config.toml
d_model = 256
n_kv_head = 4
head_dim = 64
vocab_size = 2048
qk_norm = false
parallel_block = false
init = "uniform"
init_std_o = 0.0527
lr_head = 0.00609
grad_clip = 1.0
final_lr_fraction = 0.0
seq_len = 512
doc_mask = false
MLP neurons of a small language model. Each row is named by its layer, matrix (up: input weights) and neuron, and shows model dimensions 32-223. Each number is 128 + 32 x the weight over its row's rms, rounded and kept within 0 to 255. Numbers have three digits each.
Before each neuron's rows, "fires on" lists the tokens most often at its 100 highest values on Wikipedia text that the model never trained on. A number after a token or word is its count.

fires on: "r" 17, "ic" 15, " (" 9, "s" 8, "ra" 7, "ist" 6
L9.up965:053126138147152140110166098079134135074123168151146192135139113104107115109058120087157097123120168138129189160116063130144165086115130108160116145028166154131077116131156137120174124142152089120116141091065129114131120101119142124130145167180167121111137122159106138117230155137143154108155076109123110122080142130070137145138088118175078121177090135102183125114168112080157103129152106118103174145179155129169096118115163083120142158107148067140131106107109011119105161170137115081120100120090185150094131168150124111129130155130160105145246114159141166136134135171160115142

fires on: " |" 80, "land" 11, "ia" 6
L5.up1018:134165073152085106164135157151117102132180125128142097159158139139129144146151106169119188136140149164128111134143145139136143105163044101176178123116125115158102046108141097099080055141107078151143156134153135126100148112121119134113135124096120088123098080108132108131142120125182178096173154163179146195140129122127137064103163035099107142077124150084169113129120139101139218110063121100069105101120103089127145133129118078197105135114127126063118092113082115089172145134118019177095151090126118120122160162139112085096133156113155129172114172137120105148126193083134123147

fires on: " (" 56, "-" 6, " N" 6, " S" 4, " No" 4
L7.up534:132132084128106153099141125112112141127124065127184145162089195164143125062118161097131156152143139189143123145144119136086093112127138146217140174145147193184106119152117162105170171130051129171085075180160113138127105148129148133119084110093104095138056108136147130157118122159149122161129174138082120204124140100201146189141138165118108173145159133097122150098107133100070115065134152082116145158086118125171151163138139090162149142114148083133080143129084137087098136059129123144098095120105088163101122176073142078064128075147168156141141166148125085149084096124136141115

fires on: "y" 17, "er" 12, "st" 11, "nd" 11
L5.up668:070075075142130135086126134148126138076094174109122091117153075133121133107135175157170154116064147152158108059142136112120142046185072096086122172119167045133095167091136132147131124142063117162118071119117147169111136120151111114119154137133130091140097152148157145044118099157155157137136134105121129146169131115072173084120097084137145133210100149156132187100101095126163137107061170116085146116118158100110123089157115151119120155159150126107123152107134084115152186129107169143172129121155152125154195097093148075110115173168155085142146128117205114165187124101147152127

fires on: "al" 17, "lo" 16, " of" 12, "ish" 11, "ary" 8, ":" 6
L5.up498:171131132105174088152064184109087117113154163088123136153118144125110091127112072147112109117190112148103072101159145180107123132147146118177108091198118186113117142184123103132106102119074131178112133104151132078155190163127148120146082128128163147147078155132158135091162199155103124111154091110128151169188078114108128106160140130106148063167140137156124123143113146126165094104127108172097128100117078184093094141133102122127128069103115100123128097160149163173138114146162164159173123073159047137093145087101103121102073074113155092134106130144131131205108097159158126148

fires on: " of" 30, "al" 13, "ide" 12, "on" 9, "ine" 6, "re" 5
L4.up978:134149158115121134122151140170073148154130091097165122053088154104143112132107098150132096097138147120082142105173151084157051173127126143091160120158139108186130123222123124150149093062116203113143091100107152045114127172129155093058094158129164156130130122160204110170128135150136187161201147070138115115155130160125160119129140173095145118173101130117154159134106104137147157102129063088138161071178090088133065118166105208117081145122173091129131158112150177138147136143118100144075133091125098108163088086138113102162106161104169094178126118119086128141221155161130126150

fires on: "t" 21, "ne" 12, "–20" 11, "20" 8, "ct" 6
L5.up325:121083177147107176104150153105132161118052130009150126097104110173171175097100125110089049147129164156130093176152126103114132105128171128123157163186146165135167069144089151142154122146136122148077132112151144104146109089103151107182083135134084145131130117128130193090090122083097137191141129142107144145109124176130091075144138141114109159136115122110173106136208123111117078099150091097193186131116091102100170148180110123125162147124164160079135123154094090060129131168130137128116121145148090107092111135107116116092161076117187099120169167142101142124166143088123084188

fires on: "c" 35, "il" 21, "n" 6, "ol" 5, "s" 5
L7.up185:132094142167098167147139125074109149143133120113085196123114105154112096124117188148128111118139132151086122062148169161107154150120150078138111106140107111154158139112122124113154159174142150120090186121157116166186107129145125082091189144195106092178142117094098149187141161112107155092151181133157081132134059111164085084115116129148104098181088118121097127148140120147095079114149161120143052143186106185175101083104104132119121138113157102153117124091189140118131169094145058179173175170108163080009167161135088097132115101118167163158119186145145130109094089149161100105

fires on: "t" 18, " of" 15, "a" 10, " than" 7, "pt" 6, " near" 6
L7.up274:171102111161160127104111137147139145148159088125121094104095139170149070165097127099148150125132155173085145148065132149132142149121112103131213106160176151084169154085118105154146178172114168138100129099116106113167115188138132156055094130148123130111141119158128144137035120068073147163106137121130134066117164098140115202131141088054135187145133138127126136151175057118136071150109131102144099190164159176123137186110153150141153119139182160154136120092078132138158104146124107122095075137108093103096133155115129124118148178140099138118098074132129094132131105100144122165

fires on: "y" 21, "im" 8, ":" 7, "b" 7, "o" 7, "board" 5
L5.up907:161099102171092160103090144150114175164124181160114134108114092168108159080108153154109125106154117151097147118169171107151126135127113124093148069170181107087165146053139078183091163127146104211112123129161172122162116124195122120178142145106122148131096173138160096127100213067092135156109086168133079116164159161153141150134057132128155162127133164127087090113107125156146109168122140016099111075107106139114100115117111096103102091125138094155152172177102120128182135130098205121107104091128091165092167098048089126079113141095141172136164185138143131168138028102150134178

fires on: "ing" 15, " b" 11, "-" 11, "ed" 8, "e" 6, "it" 5
L7.up661:159131143162124160103111112141126123128145109121124146109134087148131170129208102088166104118158081175103128070127149102105145138170096110080116113086067124108140145108139099122168113139052149145158085180139128092119158183080178130153082156127069138092101062146088126097143109166096142132169120127149099154120108135167108112086165142073092166057073122101138094130168165149109074126162100086085156119100219171155101113134144160119157160096147136102118116115187137153132007125152133116168144122091170106132138189185111126147082105149163161032137135164168136198126124078159089080

fires on: "ron" 28, "on" 22, "re" 22, "ow" 11, "o" 4, "ion" 4
L5.up720:099154104172110125138123120083178179149095095149133141089193096115165150096118181145137146098159138133115110177139165136142113165081141120134154124138166114138115112163081079123165147120142140059105143155104041134063123065086143036121163144116167174132148158100125166100069122151148119094150038101150101087163138145160121110115131072078063133105116103117116105163121122105169122141128064087185138105136114127165138138177145067161105100113121101156153104149126109149192109115133082133122142119194151188171132120152086072149152123125152142076088128156088093142167089122131125149

fires on: "c" 33, "g" 24, "al" 17, "or" 6, "chi" 4
L6.up594:117154077130118109089132175109071156132122150162124093159094118148161145162126158211124166165140101135117099059130161090130105170108206102080117118191143113199124105165164123093127065135089206099094153107135114129156143130128124155124107161181097109155152058144148107129080143077110136127139148218058122100162084111118182046137178137099131164110159098102168140132174066182153131121108116134083104080142103119112098176094114124118100139113150112125122089114116157135114157178156130117172117153150178076145134124132119120113150061157186097133118126178095130066139142114129077148

fires on: "on" 19, "or" 18, "ro" 13, "ine" 12, "e" 11, "ri" 7
L3.up858:096165141155093128127123100122175168105093183170143149058116099065109091145104162103155088124137153080072158136104083159132130113120147115189169103140174137151101102197135082140140082089073139120090183122144190123118106170130222138121147114086175136124075216149193166167118118145137156128111134157142107131113086078164114134089169162078091154142157152105147093136114162156152084106158073128153168127094038084137067120118124179112122198115130137145173098130098143111161098130126077140121120152105164145178157135144094088180121069105132135107059140140078159144158114114170138161

fires on: " and" 23, " /" 12, "-" 10, " of" 6, "we" 5, "ce" 5
L5.up770:156158133136195130124116148162135129110184095113165095117138127130139106125150119138190126128073078164105140096148116098114192103092154118125082107147215114149070125097158121121138128162146163164062193098132135091111127128116173105114115089145159115184120093161100170169112082123086143169143087101131071163182189149088135180087149119099077157135147141188125155124159144076152137155113184108181180075082083170121111130092078143142122097111113152083052090177167122082085208162140176138176185072104075109085140112090147083137144099085114090100126162173114121116138099138129111142

fires on: " which" 23, " who" 16, " that" 13, " re" 6, " " 5, " w" 4
L7.up988:112121087124099090139123155099105107116132134149113132106135136076116154148118147112161165159136140109121136103098125169145142124079168080097144145159081096109069114081144143173109118112162152172098108086125164125249086150093162106066122113154146132093110125123166127131057196136104116134144099155195122096071148131101167139153110161150149140102171081122185090155139120157131200214141124118184158086128130180128106161162155139122137156174121154107098125138119127097171185152112141149133112116128129137079143130117086115083143118154101108139173079141064114111087129169077136168

fires on: "ist" 12, " of" 11, "or" 10, "er" 9, "al" 8, "'" 5
L6.up393:167143145077082143098122091140111064157160214147166157121091120179174118176135152137169070108136094100084151111108117128149149123106132127132139144185127134169116115215085196102123132094140144155087163103090092106117097145123136127161156160116154149113190121161158130180105121061094080112125111087117105145144118109151133108111114154129122175086152142127108103112123128123143172138106064096122162184138109155141165169146110079116180113103171165126144136126100068133091143085127045136108089151126157005156130137116126078168115103114100145136153140125122138086121150100145128158

fires on: "ab" 51, "b" 31, "be" 4
L3.up348:112184172145119148070112141096092136147162101141114147142154107127125131097128106157205144075133128122157117128160125105115108170063143123129130167135115161075146131111103133122175116111128122096163142120145141104136147169137103110113153146122134187108107110140071168110072152099126118138113176125060152189090160115126108206122198141162142070146103088129141113126102098050167166118161115109086143145084112163131147109174162158196099112124168102132120080133167127115116101128123113173137119162121115086090144144125111173108113175110147137161148088096203074162068089083132137069

fires on: "b" 24, " million" 14, " list" 12, " sub" 9, " short" 8, "ack" 5
L3.up104:134127152155153119104101055114185096099092111175140114169093113168054113105136082153117136107176129131138129160152160099106158135090060175165110132120140131120132118049166130088146056119118187144111142119151166107136130113151112115107189157237135127106148127118106146151109169126175130160109115109113100113149127121075106165081144176161153112122177131167142092183178121116125124128133126090079121157152100111178088139147160114041163059141072137106123080119131115110137128176061131130122079147162176152169152106172141112117112160127129117126174144142130130039126109149115097156

fires on: "\n" 20, "r" 13, "ist" 12, "b" 9, "w" 7, "ant" 6
L6.up77:086124175095120145152153143141114098089123169140133089075153124108075102076100176124149156054182091066209096111150092136170184176070161106109094117109165131116126139107100096164152127113152158093134137171095100158099132117127128128064126198127136160148165127110110118166170130109142116128140077160156149128088078113133179122077147155131071108170099072115117061142155101090095149112188100068055153147115149132165189073118129133147109154130120071168121134115170079128074166177131157123117151116132087142090163163142149107152138194098091069157159179147168155151204163133100111164

fires on: "c" 40, "au" 10, "u" 7, "ut" 6
L8.up381:177150121202123114114091140175122126085123108102113186108128122108168125156180151171145083205151188137150135097103128121109133105115073104097131140114144116119171112120109175140153093110146118104180122152106105143116147103116162107072133119191109156075106087107107196167144145155123094119089187171083099078141108141158112118143086085108139106200094106205099086118220152169089168112199136160168112114086168146120149112102062095129115073122175130160122071136156098211100158134117114153136140154102164105053139162094109179096140184094147135148150136164095136150165075161142144144

fires on: "ut" 34, "s" 27, "t" 13, "it" 8
L8.up814:132184176146164129103086123113147141142168059190051140127113110116158153066133132121119125193132137082135116096135114175112125172074133071107065112132100099115174126104082161127133074193096113108153108137140147143178151167081141186149109126097132113117081139136116105105184130155137068139167114123177126096137129061090159131070161120115067135152150148116106073143143143185105180118132133167092121107140093096110181125143146103170146117171148149120147058113111134146120149146165143137139128114101011126057089128156119144143090110159100160141145187085144149173111151090148113160

fires on: " Car" 23, "ar" 15, " car" 15, "y" 11, " war" 9, " co" 8
L9.up783:143137138167103131170172160173097121098147171155118152156166128078100056144119148104163108148155063127119158166107109143069091146070150114089106185127143098162168133059119112155128128179077174116181142135124136172167091102155119108147113103129135139097185190117127163097146167143215148146179122131074077133094100084135117122155115143116117106132111147065132116107095110079168168111135118083102064115116112182118078139148160134145124106142137159121092166056131125125127160178168122073137137145090113101100155120050120184148114189129098101157084115146171178183181091132108120165

fires on: " to" 15, "n" 13, " ex" 9, "i" 9, "t" 9, " of" 6
L7.up833:111133108122134095119124153127156128126106148087120085123156129137145129144075132083140113141176154094125092119157125141128143191067141030115160112115158182107133162145122115143080142145123154153093129124144160126128156083125163136103093088173165081146232130135211132123136131142103116153126106141130134128058083145088066095182098120059150117162104153067131166082127090143125095163062130155131084123176134079173068163077171159160102108114161088168134106135123116108180165159124053110088131118119123085073139128136103166132113114136107132138112156207114108080183123108181084129

fires on: "b" 23, "am" 14, "ed" 9, "ion" 5, "tion" 5
L3.up491:095154177096179136155117066115131131122131104143130154163166129192114132115195136083145172113209120123158108207097092053126070148103163116141121087149143174112129153144117118145073117087132082119138126175157104076113164127102137130162131196122111133126144178140051143172085113102105100123130194048110145132128141149069148125118138108097131183126162139151115143112146121147152160166180120147135151142112093117135136128200136132154056202087131091069052062101130110129118138126127093150150140084141143139119151136162088131172168181119135122101082114147120146108102126116115104122

fires on: "ma" 32, "by" 11, "á" 10, "jo" 9, "ς" 4, "é" 4
L3.up534:140095092150151106154059163140045165116104117099121150125166158147149144104085133156183169147136127112126134156110064134122142190175143094114095139191185130201124099167184100130149105072194073110121134118096155096096170131177144100114103064123115090138080146114119186080147136094177162065063101120126114150105182130167144162150165115085110178099135152120139105103139097073168194118106104110141112164127172121164142144156108139141104158108108079115132102151141108157138086133111114125116144107120094131146132143163116141092157100175049111082138125142111154069141133217156149147

fires on: "st" 19, "um" 11, "port" 10, "t" 5, "ct" 5
L3.up495:165119184123089128105126116146169187128099154114111134108156122135156089123080168063160024088119115122160045152071128149116102126149097130123178132129119190088163117212161145117122148127200128156119108095124118140155129087101201138163136151107123120164151065130167181139070183092124123148106097151175172110116139127144100187107133103095142157114130110140183176184078184114106142137137133106183177098079141144140109096145105099128166098156139097130081102095094138094121121172100161085173127114181101155152095160071156139066126165179205197126095128198142078144076101153115102104

fires on: "at" 15, "n" 14, "i" 9, "e" 7, "o" 6
L9.up464:168101175103175119112085104109119019113175142151111149058118217101124121140069127138140098147164124114105082085120129152131174133140091088124117119061146174131077156094131091149148111133156122075114113108139158115133164098110104110117083134092203102130140139163100176099129125159133141183096136118121157134073182138154113138125095144118098110113115093055105163135130138135111093099089146095076091156151149134148086103150153110107115081184132110137110139067146086126183162161157157086120163102208137096095144158164135153078142129123183167182149051153078152088166123143127126185

fires on: "g" 22, "d" 17, "r" 15, " up" 4
L3.up457:133079119137082116085203120109099159132143135161179139179119144144141130126177176169064119113162094167150088145105115095205189167066170090130154109156092094134094170104134096097105113160126133110106059131134107126094156163130127148152078093134143195181136141144117144165089071128112127139100149144124148132141094112186111180154117117115156208152195130106149104122112157170075142125100146168104153149090150157150165075111106116160149102140108107139127173115099127132157160179154134107121066170121089120171162086154080161148165127127089110124127099163135074127120125124114082089

fires on: "as" 32, "p" 20, "is" 15, "es" 6, " found" 5, "ell" 4
L5.up524:143103150159103183220133137172088129068187135101112141094133130193142152160112111132133116169155101088125140144113114168147134146107119078175128106124133181124091121117139131133162195130125133165145056189157151107117096145066112052075117135128109124174092112146140189119130102120155110138161161145123135121139129082063097179173126163110180191145165110133175145119049098182145079151059108121127110138192106130141167165083071142140097172123122116129126126146189182156089110121129092091118109097075107122128155093173063049132105149084141159109139121130121126105116148137112172144

fires on: "er" 15, "vo" 12, "ation" 11, "d" 10, "ance" 9, "ce" 8
L3.up775:163162091093114156081144122091121187091160136119170104108107120095150109160125124088165157098106160105184109135133124116124122080106161058142166195148104091172162171141203116139140092083059155103104178083117146123134130097155119155193135053056125129102183071175167117155133138132123140097085113124167223073142133056163141079106147122146116129188133123117113160141156113136118114144110102154107165094119167148111113116189068109138140201193145119097156102131104148060137096126107132135147072187142109119126083112150122125112125143101127161095149149074204092130147080103067170114

fires on: "board" 17, "ce" 15, "ad" 12, "th" 10, "s" 9, "it" 6
L4.up1011:147093127169167102160118170191083173164132129169104170120107136071153118116154118126134093106198095118139127098147062094142083143108156087120111102157114081131145173100111164163157117113156083098090096131199065123176062107125106112144118148186123093169136077157087178107099052161097101164096120136118074145141118146154157157075140159166097103062184127106122088127169130165114171059105086104137138098190090129135134074127122094157143114144130162107099082092148169098122138169072142113134057105165118066093140141098100167183186142125150131103104138065103165158099135121130097146

fires on: " of" 18, " =" 16, "'" 11, "ia" 9, "e" 7, "que" 6
L7.up739:137087126156170144185090130099119076090161124125164105194125123167085093154090142198154123131146125179086158122115125133117161135096098113155155086073138080145156105145131111113087059128139133129131163116125139099110157151112169162093139141091142171181082068111141123083171083093153161119118162078107112132084153143108138134128167143140140133179113164145133136133117132156142130128079088098096135125155105107209106197137124138159133133141133112126160130091122101143093107140121099103174153074056062071125082129122195123100125075118159141152140133090141088134136210055083145154

fires on: "g" 20, " \"" 8, " as" 8, ":" 7, "if" 7, "d" 7
L8.up293:136125120132121140067111127085167191114113145129136226111086098137170103135179167106115143119119149172131137133120129108110118107127116086129110142067111123136091137150171120143080155202118108145138158115059163139119157093143085171102125117106092215164131079107163094134106088100101124102130153137122129154127100084157117137143177177159112143132191159074157119143045111089048162143107127170143150085133119170102166094167107158081115077161171129063133140138119077157151183156111170134174087105157154116178120121131144179117124132148170120099107120185154137129044123078120129089

fires on: " " 26, " in" 7, " re" 6, " de" 5, " c" 5, " ex" 5
L7.up186:083161121100036106136110181166123097119158192154170118139097088168140121180110121084129156126122071165152135143080100151123115183131159167096078115165130138180148153039128164158150124121078159104095120146117158105178134154106143085128198092142147111137184087175099161140142159104133118112135105163111123085113133128118113088157136147081188138070153167109132098133124139162116127143137118138134073151177146150162100153246120130088164105150117141144137119115133101132173159103097106132147073127156106105111081133123098123101207046115110091169174165134161160107175106138053128132

fires on: "re" 17, "ab" 12, "mon" 10, "se" 8, "ib" 5, "ant" 4
L12.up117:120144079167119182163126151148121134122162127115123157166126112100100095158121133109139187094131113200128072109162156136091151163136118138157150135160151102102133146112136177092119087129142127150131171105170121127152087119159174147156166094074131135090103139135070063108150180059111100160120098095153163139116125079139117156161146074106165060129151123107201142133135102091087112141144160167102184121163114118100154161085134092138148141161130113161121104083168104104122070129094175121118163193138098139104146170178109155171152181152110137205125080093153140169079077090158138158

fires on: "–" 12, "w" 12, "lo" 9, "–1" 8, "u" 7, "am" 7
L7.up568:147111127183129112127125140103146136099130148109163120102126159115110106174112098090197160178123140236131130106164099116159114160190121200133118163168120102138125115255163175140166114136121165108123149132101121193197139150115138124122132168069140145121109106147193091134021142122169137130102161057156107150112152155106105094135130099130112119135124141145241153139128078117123106094143091149137172186142141134112073129128135180134174178138130142113159165092138108170124105132132122128147173118119096107170140140100099113112111133125152110141147145155128089115098127134154047115

fires on: " (" 23, " P" 18, " N" 16, "P" 10, " A" 5, " T" 4
L7.up484:109107147121201115137089162141133183123130109150123132187110135137161148150102179103114097142142118157130124086109107107083127102116100109143127201127099130096087159125142169122050118119127194199106057157145103167133123103123163164132115141089140087166095078076121135159170081143123054133186152117088139156092060149149163102141161118121129106196158101143166141080121074139127119154115142079110118128153152111128098127134127135154130165176131105092148126122177196142124155141126089139073151135121084142063139146131072068089137082109196108109155114071181123124148130132158152083

fires on: " de" 24, " " 20, " ex" 15, " f" 9, " re" 8
L8.up981:074129135071110095138065148116168117083154150148099152199156105063110157163127192123166085104150105169161132115101147135083134175130044091097160089155103150083134127123129112115150151156079120174145158116132128122151078139146069145143127122127131163119129138166154138172116148078107125167183100160117158121065081158129181132052127134124162120127173098138160143085170145145123110121125096103067132075069113156142153123147129116093206111161136107130135191082120113157117118099148108144151103160141136116125054195130168071056168097138119091199161154119166143098110071147066163116

fires on: "pi" 12, "el" 11, "n" 10, "ll" 8, "th" 7, "e" 6
L3.up315:107150153141102101085104094140137113113104169107182109171154240132106154120087166166108096215139157138125142115129123103109157133087135086120112108117155139112087141153104142122149141163122141129108076161142126114195149118121115143137170098113188094104179145143087152097131172119092130121092157158095187176131103132112096142086106133113126146171087149099026166092150153138105142082186148168141126122176163146129166084063154141091190103153125109151101089074135127150162123118171120127137120142184167142103178160151138095069130166107106123081106143120153144126125111113096134134

fires on: "un" 36, "ul" 9, "al" 9, "n" 9, "in" 8, "N" 8
L4.up635:083089121193130145157136167109106105147183192166112133104125141094146200144126147157102161129148164109116136104074129132189110145107115089143139063115111081121085122096091134201161072123186134154155087130102062088149109166196125140077113134098137153171116145121062113120122111101131157192150149128089084133136128177168141117164118121124167160123196162130146137153190161129176113183122156134056168093116159130152151143129127152086150137173083107067138161182090098125104115137140140158145107120081111113138142084062103117059092138124170115125060088098094130149110143077071141161

fires on: "z" 22, ":" 12, "ard" 9, "d" 6, "udi" 6, "pe" 5
L4.up642:073148083137132153144130123146068117160157152118158123146153121181132095128166121138181102109106138118098155115092112079126144117187101206139113151152132176179058133123139158152130109120165139127120152117082111102153127103143120046124176063102129148162151062139121145134167137148107152089112095119198140160147136170118202129098167133177127161055137179131162109115057101133098170128098131084129191124176156107205123137126027125092167162145123129087161124128166150063110125091155137096141163130122100110089087056136119107142092160161153133104151073089102145099121127154120142132

fires on: " W" 21, " B" 16, "ar" 14, " Car" 12, " (" 12, "ab" 4
L12.up312:090080124151139072142142160093112130106122164146098129117158124141091140162139145177105157186184065154053151177106108133154110179082145084130125199142200092132126112147210157048089139113113151088104141148154119097154154058142152126146120090116124133113127161138157140113151121101180093126139113130153138103056110167112164128036129136099108106150116134161123062194118089096176185164086137085180156118124138168171161136153161073141104106121202109139122156107092091101080137121126139114110184146083144103107177089172116097150122128148138163106106097105115124125165129116132086183

fires on: "y" 37, "o" 13, "s" 9, "ma" 8, "hy" 7, "is" 5
L4.up994:161112105091096133115124090091139168089094116141106149114145073138153127161076167204149102156160087107135127162167121082124117138179027110124087183151117121068197130106185075125088158129109084172164061114113150094134127101097160115171114179073103135166092168090118138132143088122134164117193096138105119141135140185132123137131099154166132208196089168097086179121111130157178171127125100061043158090115132156133105108121108123166111137156132094155192148149129103169139108105129135150107144177083163098080184112078083104101128109153112159137127145147171137072086099099123127172

fires on: "e" 20, "ed" 15, "un" 9, "ry" 8, "re" 8, "an" 7
L3.up186:129164133128207122133114110127114100144076138159124128145130180051121108148146098107165101138162134139138069104073154126171107102130161085147152141144086133087123132188140183143117131119078151139079067148143113064110109156129145195149114161163093106166111108073154112122108125129134126076139121097153141136173099102140152066146130122063154104052087029092111117185124185043124156160132092097099112143156176144110173142119174110127140103123167102160125161137130071164152099116144149119142130104101154130122140147096194117105058138118167142119122086141141131133173137141150070114

fires on: "te" 13, "al" 11, "ter" 9, "on" 8, "ical" 7, "t" 6
L6.up720:078075171144084094197142150109140174112112112102087104128045153130131072116136128167114083140184098149198154117098156180157088111148131165139139118148185109107156085150178163122108177138125163134194132081128083135125138053180108061099124163166135148182130124106158053135145152151101085111181068133107154128178160130146142127120153191199126086127092128132107157141028135088137083123121139116122139130149113102120122154102149117171139094145129159132126090115142109157134143125127180099119143169113162142121129141127197078150103128171154128154117119161105136180175080107098157106

fires on: "ent" 20, "–19" 12, "ing" 11, "n" 6, "c" 6, "e" 5
L6.up922:158151063141152144108080118075084113175134169162088198139143124162085157164154160162166061164149170105077104079151156160107113037111181108133115103170119158080137112150080141153127099143111125096081159097149062105141120121099136114087152090111188131097156115070118170147109175123155118138105140171096165126126039126178067169121154081078130121156128131101099086161190138177103125133185150136091114168141168111084096092184108156124165106163152116124099112137107094115172145106201121124139130179111178141114113144082073098057149120151163153065104164091116138107092137104119118149

fires on: "-" 27, "ine" 9, " and" 6, "er" 4, " than" 4
L6.up432:090097173147139145128104139073072156122153147145098134112072058187140095080097165108196119088160140145114139091107160101132173124108131130121164122125057160163103150189154108154177102155097197163142146153111132088163120073118175101147105064107124126151111065126120146101127058154122195115156105153109139192167106105064137148132093128092175152123081086189183148134185093114121159107119174128119184108080164140111092118099143059116165123140061115088148125093150130107127140139118101094086122134154152129129098085158124170131123139115114147144147111150102141154104145113103137183

fires on: ":" 18, "e" 12, "y" 8, "ity" 8, "er" 6, " No" 5
L4.up88:152160173115158074170130149127111148094086159090162101129151122112126132120127197168172189123150117126095135140094146134106136057158128132155163106141072110118150083119180135164169135159093131123158057126078132118125160103138091071180106133158128131189108113185158143105134101128126155179108107148115095050178071176117140112079097107139160134120147105140130167113131088055104174109101169103119109118136129116129119115136129090143088132076134088106156167112084145104085114160112139165136124139161113158157165118156114070138153125179160099135059106105139105100082097075159108126

fires on: "ve" 25, "as" 19, " to" 8, "sa" 6, "es" 5, "z" 5
L5.up416:172106111157132160183098176123093115083127154131136139163186098132107143149136112149148162183102076133160104185165164108146151149101177134155125125069145167079139133129087080128177208131126123139122075144168119094194125149158078152119090105149127104083147115120077106163148162125136110178086100129173112137133152093095104134137113112118098141072103140075095155103161125152174079101090137160107117162162137170156161108104117137169152172126114149112081072065146145076053149168101092076123104149091136162187123159065106105132105129153156146111213114149095079090117130119113160098

fires on: "s" 43, "u" 11, "un" 8, "n" 5, "ce" 4
L6.up68:073085129135164187133113189090088120090176122119101106198152130090132120082126153178117136158161176097098114149156178114144187081123069148131041113170165075122138171124123153168107064111162140113102064119151119134169122128103111080155123134146129115124098160102121072145185134159094128127138142172168156124098082080140102153142074104123102070111111156173077115102165155191127195157139171109132199166151163172133185114151084136141152168193180171109120164155104079118112136120127069138163137141165157144105150114091131097089104114094137111129085088144127171168121142077096134177

fires on: "s" 31, " the" 21, "ve" 6, "n" 5, "w" 4, "b" 4
L7.up955:135185067089117140177127108153137158127128105106172105115164112041157117080163188117150154116161130157111154141147111151128185120093191095117170133085109151105153079161082112113153056130150186199111141151117121095111104142102117130104134154122095117115121144113040115066167150121089140163149102147134137097119159116109071140129168117112125104165085056137143096176147140137128117136168151038113138100109184132179173107155116115067064153095085139140168153165198106147091183147077093164130147126131113119106135085111160125104121123073102189183183102083119126125116140104133139162

fires on: "or" 15, "al" 15, "ed" 15, "ating" 8, "red" 7, "ry" 7
L6.up994:104125166060178158123165147097155123068124139118115135098075131107104092121116121171130236132176112144128115154147155127116073168101134081151153204165135086154103144078099162107187087075061150125119109164160110110162170142134131063121111144093168119147152087152106104061091151136109110182082118174090167177092119114159135132094178105123184130117136090125159152100149114114108093154150121147151115166077145141136117134106116131142117117120111149148161085131108171127082058168146185120149175143164180148133170147153154129145207038122115074136112142134122079111036117167130111166

fires on: "es" 20, "ed" 15, "ers" 10, " people" 7, " who" 6, "ing" 6
L5.up292:129121199176093124158133172117100181104016131090153138188112087128156144190128110124152134125150072130156135152094135098098112128154149128101148124131126110120119112133151133130180154146137136189113069196166138142162120137103152121119104139119171143130085074131110128130134064101119160146122149200137114123088131155136181113166097142078109054104111119137092079095174139139104137146120151131132116158154135182084096074171106189135097116171180137186107084085176128085182030089089158113137138164094103187111176174107155132110129147094185086112151126070090095153152136087099165138

fires on: " of" 57, "at" 8, ":" 7, "le" 7, " by" 6, "ma" 6
L5.up987:146160130127121108077122145124112181180173131107148072082134100122104173123104083139108100114147126170152143115120136072125093138118117062099203136111115132093134188158178160102120107089110100135147121115071116123132150199110084146133126183135180157139194209099192154113154173102078121132119138143159126154095106144164126094141117136075148106139138122104156132133162194148148161137097101108092118085054127150125129111145112118138152049162178102096131098112067121165116080092131201110149102133130082103131154044129063094062088126152136161184104177173146102113135121103141130101

fires on: "g" 26, "or" 13, " of" 10, "in" 9, "ine" 7, "ro" 7
L6.up78:147083114100141141115093132100072154143122173183178155106103169143136143135119129157106153105158049144096119084136159133159125113094077072133181075151102109121150190200111152103124089157139112065119176126154113134133143190085180117158151142092133136096113127163103116117120134108167163161129179109126206080159125108095140138105140158147116141045108124115132135123127165142130152140094117126122107101094110147125210094142117134101129083130118154092165167185138144084194130080116097113144194078106096003143189115165101114195073089109148123089173108159130091162126149089079158121

fires on: "e" 14, "we" 13, "ing" 10, "w" 9, "ho" 6, "u" 6
L6.up513:132096116111131099120093120193127091127118186126144088080142152091172113190118122089090100092152124165122134077137140112143117152157199111119112112141149118115115134136094077142141112077085168088119165134160105078169154113141125130147114171110107153118130106156095096169096121146173118100187133087088085114135127191141134137085154105125091155143144122070110107109130106118153084184141164124175227159160103162128108111156171161153108209111111123107138123037112079161173096150154090058147171112171151161132133154153087139125134066128135107147131128140122108042153143089096061124

fires on: "ur" 15, "har" 13, "hi" 11, "ir" 7, "ab" 5, "ish" 5
L6.up769:107139174166072134164132210076141139142151137121113129152202173081093127156180105109189113124159131171129132128132140116172090173115148100119089097175125068089119157158130138184136146046098098155151119143092059110158111135124111053124103157099082115092143155101139113202091086154136151119138135144109151148139066134134117097168157159162188118146107160114151025137075117125125140121140167183080102122107124117140209118174123112130127075139139155204110080105176149180102148091173119134121132134104147098083085147124075178099103154132089075153078117130156070145134102075180135112

fires on: ":" 51, "d" 8, "v" 4
L6.up403:121128146146144142141182086124087085164163133113134111103150131201184113138133187080105124112132131142163161101082060082108121153115145143137124091123137180097097123115129178109121110113158088178202066141103082119155117140154159105154111112065147103157133112109099114159167106153117106118143130171158108156115055102110116129141160167113082197086007122099103149182177128118130156101108141069131154098166152122135173074170099059084189132106158171098155114108156149066098088142123126105141114143105112119147135050211091135170064112188147060171140127113140157088110113132161139136